python train.py --d_model=160 --n_kv_head=2 --positions="rope" --rope_fraction=1.0 --init="normal" --init_std_up=0.0605 --lr_mult_qkv=0.7 --final_lr_fraction=0.0 --dataset="wikipedia_en"
MLP neurons of a small language model. Each row is named by its layer, matrix (gate and up: input weights) and neuron, and shows model dimensions 0-159. Each number is 500 + 50 x the weight over its row's rms, rounded and kept within 0 to 999. Numbers have three digits each. A neuron's up and down rows have the sign that makes its largest values positive.
A block is one neuron, or neurons of one layer that tend to fire together. Before each block is what it responds to, as a language model described it from the Wikipedia text at the highest values.

Responds to: Complementizer after reporting verbs
L6.gate231:537463518579509500455519473514490481528507509465498518531561465577464514475555579583466502494513497558466532365459633476593492517417498517605463418485508475461481573501497455497548530555407546598442551481498508483457492494471500539575587513541494575481500458493418496453603510416477421594483466520448511463438374462504513492578397537536462517575507430571417520480502516576508481589551495448536525447473604484598570562514518561486578491512498444522467463522569436490505490498523413
L6.up231:502487508548525485388520562335496490470513580526522598544495555613549615565442452559529545511552476604480484394511507568546458528530483530486470516497534429516473538530478504553526494385542512510519425377552515491501553519515543555494483536467477553534454507439483518539551435568601494458489502437456402472553392470514564461584492481560530430497548532474497407581509526472449439492555531501544448457546541509398573540514477497498479561463616567519458502523553521486483506507506465
L6.gate321:487477433521510493495559490546473507516507502583415504464514390496492545516449430520556452520461540483550462541604545553469563527551484552488599534565575501555406519450467540525617515521472529506466502598589432506507529478440501511493530426410512461491404463504503508484518535545527556537485519546419511440477604512555494480520571498414488423604464502429422561543534511610424511521490393524465473562496519504393498490593480569473437555512479471487529470588497511380437419446497553
L6.up321:524411553417461532483590499489453553465506494531500483455567458485465419515534508484437480496545497525512455461456525547507513485577511497427539455435620476505429440514388527429526513512454477598518509491535455501554486567558497538479460452567583543446531490471505453520525520454498505429432388546460550512421514502593519575543502459562510450464584415494473547531575435481502523467444494616640482482512498601502436445467443438488439477601554493573449474471623480541538402495461483
L6.gate340:515468383490483524528508484500534516472495519511455590542432552430552524536480508484487517488419474480445469585495529471539442549523462529492430485473537397557605566516470511435473514389586551475536504580452511555547487456428517523481535513540485434509409526552483519460513507586516483565487554610421437475417498465539478465421556493438431460464551458518439545483486639571451439553493526463510511475465540437552400510577563464499595529480490496491509497478407496513475476645454381
L6.up340:411458470511555548495581449516396570366499578512512471574495545537521579522418491518417462431355572452537506571533521472472463534483490513499435528469445559480535448395420446441478532529646410462531484433456502476557573514402399490501458502540434460484477515523460524483462524581475446458489543510436423467469579470556516513485503547484444506478489449508500539487537531422480517528544490433457517504526526490488484567630500468455495456647493557431508526487519495498514504558467496
L6.gate363:532478483452498517563622538486434543461529489423409450486525503508471533402492532562561624464539507434466555462520479520424532580561535535551541534539574494492354421507417578506467582505512531503597588469483471571598486518491578480504566443541489466440469477546475453457519447518452463471539546537360579536493577487551547500528486465476449524465539562442449553508536517592526498552436528610404510457490528569496465518467475492464482534504475470465449472471456478458511385510452541
L6.up363:401467478440473529517669559482494561445466376546480496474532493538530546470521518486462552562434553489490422472445477454570495560510515496569468502558585457531428462485494496494505497501464485550512425545394463508494530456503475579476500479556599456552501396497427509469538513583428497526539535494453553514499548422515510537558485497554521464431515503503451600429657525482577471529513480555526445502522449501456428535493414559473462519560435411406506552471541473478554409584491576
L6.gate389:466536583573436429387481542476511526541483485449553600450542607524493507453473589529506485513572551514523478463501540503513524433558516480549480512598508512598412532506403464531446574528514570562491480549511475357533492550559599549462547461591548549532495457525544578503545418509525501492441555437396496587407473462483523513496449449567501412527502382427499572612501475488506457456562478466466485478489543526528386452499491481546523518485522453484504502430469516506482463459453563
L6.up389:571524509457485465508597465465525532443535509553539476534579552519554508428477432488546542491575450503485507574461437500547459521449503493559574550527414499544593403468492421517490473535517459551546556510508532405595511557593517553508515461546476507490616552468523579440480435539441423462495562448506541549570468516512474512502516586506607431422438601535468608504448552520570459431516599522517524541552498524501461496524448505569576418529613439430549485493455545521423497438481497
L6.gate398:457429527545506489495498441474415468546457529511508589524475530512464586466451523572510587501448539453553533456550493497448569441531434506496405518628539549503450496499552654473538516601577560514510522467589438451485538392509462589498501483464561459471545394510415508549528519570504519518555551517474490482570443522384514523469543444486514454409434521583530514525562450546506427581627485514547515462451464446511548471486514451452489491455480534533408440473408508468469457482454507
L6.up398:586554438481450571500593487626480537543634430432561555414526603437455532457491499516517472535507492533432455408543412443499550521498468573499444499481534447570540557494522545363444569471491524492474529457509547519559551559501537445483530543533432574559424448455540464530471452507502517577472495528461539442538443455383572546493541504510481541450466547522463447457535463517499551501476477425551464508428499554450475521476514551508507538420555504466467547460573546353473467501431535
L6.gate497:522486515527485551555500479443438485569541522532418506504545465543495439491666587573503453428550429418496466469483402509469535514542540389466501468536403540460465523429575480431462544525529516592460482552473426508477556513484517465419552496456501487570449515580456485456475436480542417490611514568369532474483582493535443534472519503466550502493536424530479506408462415600462490404471461541506433482532510484490518484481504525400528505462499443564471444412533530558567461460572469
L6.up497:542486503475486508454520503487459563578491473485445477463483496520501468532508499433482531539528536513518488481478455445552468632494487585513615434588441532523539482575555449463481502541465482506423481459525578439533462554429509511421528503401410399507467562472490504402404452586486579598549533566567386538542514510602595474506545472560508394568474498478515574485560493447468631502524543542560474449435543526385469518524537465497534485469556466471524478553489453433553516512425518
L6.gate504:521540558557584498467573449507519516471391520454506507512521537598472480512523565507514611393574537441517513513588613470541504610468454527534517582472590441488459520423473545443459465507450431571513558438546558573523542402505557505521515481548486432479410523500493517464512515492543493496448574472476485418483531530469442566479520646549440502443493556493478447516487544587469436483405455446559544512505502493478507388636481472545462494483547480508523466491551442535485610490483454
L6.up504:443476378475381538580529471458526507488580527543482515582490492539561507490471527523445483552442432552497628413461581469524563547536518506417518517509527480557551490495447538498456470562496492481472575499492510590578553588500502511513563482573511511530490498533568468508531477437484503421515411560454575454481463583434581563496554532520418519552425433489383468596468453567593449491441439559545503503500471471591594484510526519514454550517516465460598507517521517565510582584499552

Responds to: Sentence-initial adverbial end
L13.gate473:519491520496542464516567493446536471493503542493496434553602465545481447516433425487557635474554544537510435453483506537511462571461528503458448590484542552572515473531437546521417477506509462467553416545600494624539480553501499565618470499414499407487411487465485559483519429525505461553474377578423615544479444407528495528511447462459459531551531535562482498572502548492516496503543527462456492508412488456497583515559482461465552496459527448496481459528425477570420614503479405
L13.up473:461453548482506462590490543447543409494536552466494555506482554434536431463472525465509588525545575490462553589465455418517485495408512489487453557483474489566443524600456502529477460548526508558488452476646551531486512571588563535563526444509553448502522490429494506526591475475451428583490591539412540403479462505539410455479505523414487531453494493458425584464537496432510430557561430548544508414433521506532440471452475491450464585445601531534459450475431475563443456474436457

Responds to: Paragraph and section breaks
L13.gate45:535470442477509543636457533525500518625526457480470469523574453411484537539409476512570577535567423528447510586449560539514550431553450474516502457442532533579601420540498415476488447518526497583515453469508505477493449559494562533536463552514496519595503540573560533558507504462467482618515445544444441506580564472536463513483462535448567510524462484478545504398585440477530518466423528563447579572407447457526550540546528551478551533497562504480451519485622550409520523493547500
L13.up45:500460513440451553586597579423485521521480488550454488417414574439542505490417549503578460382510609505498583572539505452563525573490532482407503486487594476513585492501588434601632531590459485444450481512447417503448464493492459422486531493493497492456482465530599537435495536466470514449512510527501412451517472439506505511502498498547471524449484410482496566469436451537564509579571475563440476539460542565536438535514466561494451512539596473524557581557513535536567455495497468

Responds to: Clause-boundary before new subject
L9.gate3:419606478541528476381464543609440470437531479454516489451501518469508527428421472514476546515523540550453511445457620490437470482497453544444492430480505520605495487485464446460507482575518613479420475557480414545530533553473461469449550537453524469466463467454475564425555546513414499452576522451388460424491426497589595488433502468396503549565491470465438557512501526428488474524616454580534488481492407536504507575561449510523521487534497513437531500448451487483565560463438563
L9.up3:467568561472493488444479585549501534520529588561462536528457522529491525463447476458459516391543529451541596505452506508468480476553532380542562436489514568572542525477472507422570480489487494519456399478549428455478566467481401481376467523531482468364396559462456600450551511479466399421514480578497578500465482510555554514438489531450544444526520517436542525448526426468442449523605505514546469527579434524499608567498486442451529481569529472529465496485525384490498547467495490
L9.gate14:418625561486548512437542561492488507518456541466467535470505541441477530595476537472469448416490442475503510505423586493427478533500470448588529431466483412516532477505422543432504514542504485572474467431506482501519512486468515468454409591591546591423507524484533555408506481500512456496683505555354549456525477471491555541513456506520578503532522531580429520519555462554475419464477466470422526485494526474498531483572422499488562557537423621477499516448602460467519451522507457
L9.up14:482530516428481433477528492504421482552433472478458465618502525475426470497464457482497570469613595469533530507475635459340434529551500438434442533563554530577578456511465436409503476477550446504481460454487369526519531507564541495500463481527533478484521511431527503470515485485383468430560549470442452519500482458625535494541505525478550492501529580463459482524611495425493446567555511555500510519514477429592528559472423507469440446420496511489480562554491485529483490484384458
L9.gate66:448495550495500425509507474598566580440528496476512524462485521489530498560465526507486450395555503522556526430424625466457494528455501597585493569543565435457395504547485542456518544507536558603526570497520498556569559569497548419456496493508532470513465532477572557533511472541515546419526526532547495441466624536503510533429404494448480561504418511485474573494499526467488548606452549498549460415473477481585452473531514556493489467517456462714521482534542493506465462548553540
L9.up66:574560447526477481398502580485463489525462578478513579543585548554498577527419556510453498491492585496488469539516508534495497474444425537407556387506517523490503448478499478476438480549571410547535587462469497506516477475458452504510387519545484526513423496482507451468578433543442443613423488515424530532474549461487438550543517485413539459541403556519455444488386466593568401579483565552450503450503462507471499502488481493631479545438501416580493482406521501557557494527515487
L9.gate151:459480446493473504541570602432457534551455430516584580471494477426483461571404517496517519521566473508467554456509442511505477443451501484356588530457539483514524524482557588477445495571534467426399419510432459399468464429522548489494476630434499545477535487503444538512443425505485498385458454587431466471506444434546515498514525493455504541538460471479487517553460582491524468452537491529594457545535479505535527450497483406606538509635553577442422517477444509485477544499464460
L9.up151:567470429557492476480498466463590525598565461511523568422591489429498533538508508607520578518521463515508577572478540510472406465495444485450559455523533564553567494564535503500433487480502512436430459512479532501463510494547499474558474487546504515481447481435375469465482519547415485439438487548363521479421444433413457476445537425494528472527539386468477540549468499519475512434529582572469552513594583460549467548439391505482427549556591609534478463510492477512474567518456454
L9.gate178:469483442460504577543501494582544476451459481469496507527521501526493532532544481501447546552492515494480476563547503504488483472516475480606460415546515443486469568558572617500540445514461530638525577587547542526543477458530559601578443500530568531509580501514466458465527519526463519509501436558564596466565331421560494538494575597460532434442462526499539536516505465468591542547514477532410395424562484500494491526465542506436511578475515439450519515500426640567504548516469448
L9.up178:548541526526560552499531426508553537523453419486491538455412475509496575516503511665547501614565491457454488503455586494500556459461454438532530538519551404526494476477554550464557514564520476470502527411520510535483567527412582475442604456576506513401383449485483511518497550494457460529438528524455511414486506575493485487505403513508473523581565501382499506503562546523473507416487514599482535433529515405529515445530460557545509479532612463418501572522554499622484500491472477
L9.gate190:594493519468480514489424417539569523556555517464514474425505611570435556456403565523543495498519461445535483515552442514541492428481426477485587417464502443547507528413447478439417552510470457567478477506391506417521504517448491537523539460575572539483385560445495488457500515454487494535553413524451513433495432500540584541521457521429515513502518521481474525557497545486573528440628538415507548520489550503563623535502471455523514509517464494529495518494343503559433626488486465
L9.up190:541502496526475467488523564438464550480466526524618468502517452528445527453479507540467552465573437394455561427523533530583394497579483464550524452434578394613452542400479536464610517529410533479446522459429498469538457588544449492494496539497527496574459541488488421429475430589374438400534520551513501475562460508487510525467523530496515645566538519546513502472560512480474425555573485511500618460413476433526538552509467503478464499518505491474453443462499461554453472534498475
L9.gate255:536528541514516609502575547556558550431491479517529554491472551527439528488394589536514514453502510523558524434507482506462536525440548456502582518556587492545476499524534462403506470502462495489443580495548478465594453444511400436550497492547503455414588547442444574517485525571545442466434476535461538501492370516539587548484415532471535577439484616490574486562517572436501546492442555476502379433468421497569559577517461446525539566477450512547463428483506472573449523553506444
L9.up255:537559561564552451479487450587542536533550504539559473433524464585406394473486553460513557594456401558528593518471563479507543473516497457569515446558592540522539494544478427496489438498504470561495525498551539461487549517481557439518525501482594581476478534424484535464571574576551479489443519459442489515514500462450467483545478375484475485433456542514608434509523455551546443451560534540464534470568475515522492568531536526464614512525442594482551612431630458555522497479518569
L9.gate451:463525539543533464479428492535431527525498537514480359438527592590503517461573489486456501501541537536505532453499392512574485527547456378471551471521549499440536428484532469496516580612563561577426494480559512412532479489500608563485437586527576497524416444444444497541528533539451502498452459497463462427538493434595596580469466536465544540537487499478388500533502554535521497457532449549584486509430462505409588415568456487561516452551445565488489467472526455525519527542462434
L9.up451:524533502612515492505486515568453382504465467468491502572487519550378479526482455508507470535500558600428523403455464560543435531459472463491548515425463501468505432536397492467492478563569495526497549521550443485545492511519525552518568540602489431403468459391444528374534429520554510497634525537587455559472539436600536517467483534485379526470563551500514552532557440506552451486565517545485470496476540475500528466554536455474519449552556430469463632511462463499430514445508519

Responds to: Paragraph-break blank line
L9.gate20:365548535533433495528509451608533525557536506445518441475547457531458565481505510510559540487463460408555563406529421466498480545509391504467543458451480462524513517472526555566620496477515468505472448467487594509494563528485482445477612542559532567476506430603429481566481430491505512535464472550671432527509470508595446492527475535523413434507390447481592476458535451467526469396476445520513468513553519461461563448601490492536535507480527585481491541522484474471448458512531559
L9.up20:432482499524471509512492559597400565502410484511523497471543508546458543504439485488561569490563532564581508427586601469495453449554434517498445372484506547417486522569511494509551522476527536500522547517552595499482555466481516498563536481482492547474547479539460492613528428591589435593503411524472396411517443522577453551481489482536450521538483455436545459433463603455558484493574420445544488452572543476461541474585519483476494543429489538552489474488550635517437448521509488
L9.gate24:498519497546547484486544412546459565568498548529479577491506491562563553522509490462518408473564566545457484507405517485488512524517431494451491548561512517473544446558469498555582537396501560511426425521516492456564445431446600487482468494597402514478451423498535503528533574527484539503462533625498477463633409512479518512497561487435566483499375548490560444515532493464595526452452499548504512439436554511483445497584550429521527489484398551522566568576518528467422429560419545
L9.up24:448506543498525522529507564475580454481476484581529523449507529530486520515469484569455515502501464548497520611459515547479435512475495371454503508520571518529492439495541561522479476535466506481432526504475436551488479413541504486547500522447478417555614396569538400480525525540435481533435428584551570537509387431536487487467533479447462528544430557549596556405494477577474504459567497545518569543425433490594554580654600465537502519562507478449508534522512483498524368515497434
L9.gate54:372441535520519539629444486488479536477561529527488447491513499523492465539635448496522515594496473423539529523524442458505411499527363455428599450538549504452488460474588540457514495448497497589497536544443537473520510513548472471492481580542498518504493585580433575597547572537465533437537429510493485601490491483497497509554502539526415520508525437399480456408540450562470377526514477520526455467466555511441462569522542605472482470502495520600439568474571488535483531422510489
L9.up54:456548396533511465487459560567446513403493551457558458623461506550473558511518541416500452479454529507484566463580520437460509535504442504512545445484463504507464434543525473518516522564467561561510517569433557469471460496500556463620509464494435558465509563527500541532530486569586512504528466487450569472604535455426526485481472461460441597516364523470475540471517527470569495480516562511411556466456453500436540447616474550455569419568584524546379509433580563544458419467473480
L9.gate94:471515449605489503465491489502463579530551596531570520485446502523499473522500479351481480622557460538614463442515545523453489546538471488385478542443565469507527516539485527456531418547479495469517609519456528480520592539584427533432461442516505519438604470505443490509509479526446470504516428529544469475548498528524530530442495578462480537542363538541478425499490557401457487554608480521424504451585553444499385405480534521564431547533543464504507494445516559523466495565539452
L9.up94:391478556433521568522615489536572553476548495522515463499443487506491445410555550563486525536546483535511505439500464457498457544573515488439568559419527530439574441512497431407478501507506458513514589513440587559566569503490484464430590532480473479441489491481564482635500529428529496497405507414486530483444474505561502553525593583507437492601552482506453551479579587460510482460530568526545531495514509491365537429475578552552594547586559482518523571491474452484478506446536459
L9.gate104:502413508461435531551597456509449503502443536434451530542504644589510503498567508525450561507573482510563531523489603576511516613582523480466496448439523510464567401424557481462559410457524532471443482531455585466509525617487459504494475442510588507466526494553453441526376583531423525464465491466489552500474480552525491445461533539475438494491560460487468516517408492523481499422575429492513537499498452432436508471624564477480444491432512489556548564405533497414431482453500480
L9.up104:411422517510471445522496456451492560565545482448495511416474498479501506495533503478475521480556419488459468508525467480469535530488451490508489466493424506458460506474474552490550431530519404550326370555470588455414515305487606509533486435528474514485573542532447458490522511519520410518477478504481540422475367483518545528544544516467511481562490585453478420444479562570514479448444517526510499529525603497504468459533487449497401504457491531605492502429503451404558486528419448
L9.gate238:397433477479403568483492541528504484588522470435485556445616483382485513521501501553543508409546468532546484476508460529433493581498498494400487447479503533500486513492519503447464438483589410596505547457474500492554469588556488500501539534540504546508468528521481408574529500436471452545455490518481570460556490523543430489561460489522440434549390495453572522400511449455488487443536554528505552470480594493537418565672440562488452535441438531500530531557536569540550608501527541
L9.up238:482528454526535506562489522545522529397567534463501567562463486494469496612429529517505513464555597471533497448604543470480488579548505491548567540477532549534489467445567482462542479429495451479517476558507575586524451543415539462541518477521491453462486451528468548537543523648530484566510468540545427553588486514393509550483471443393591562464450636436477474532463523518496435443557484479518519450510527504495537380411578424510539575451531595461501533460407587511512465474489494
L9.gate335:510561429374543493543563500485508491506547553530485519533448554635532493568429480499478444399444529432534591562486588478545540500606435492540512481467502540490489479520497533502473506451477473485515528538563533528504449506453521464446424402451484504494489485521513568539598600495545447585468476576389538436518481433429495529556501489461502514405442634492535492447486441511522491462522563547498522439571544536557508487556457396480481515526495529437510452441457576642486494456415429
L9.up335:453442522451473537555478534485572501471548493602469535420514527589471526518531518531426563417581466462574551619482602537509504467467502523423463497501510479471541491469490520511441425400459509558494518483383460547431528489466530570392489473514490507525530458449559526542529554519480541475444517603420463579563544483550502468599502458462533504524445531427544582449509533496474506528425497522488475455490508545419512598557584406458417604421545514457460533417496542592588506449523485
L9.gate443:442574565572481477537543547541519504495610479443465556565494578456554543543562471491523541520458603450467521532514537516427427569511414451389469427479456564467552428533486408479572491467478571548444502467393511535585446451504480520528500594581560505502412494491562519549595530501441471520450439570454494402538415517392455571505460573430484479487446534470552450435467500476474438516525486554520505398574493567505462517512551506545545583446582488472526482536489537501437500495475467
L9.up443:411462453545475527528525452481518440557526604558519448467592496458508542479428505588459490447498486457489509550575530452508461591482532479524576587460632469464508503421543508442456480527487495466474437601552573481479517584531428563441513502470495489480572493483471431542479556511532421594523552577424397478481587475480503465519588500356495529542435556478591530504506517503542584482556501537469550466610523527406573480515552504393489558496423489527474523490438499501545511463454453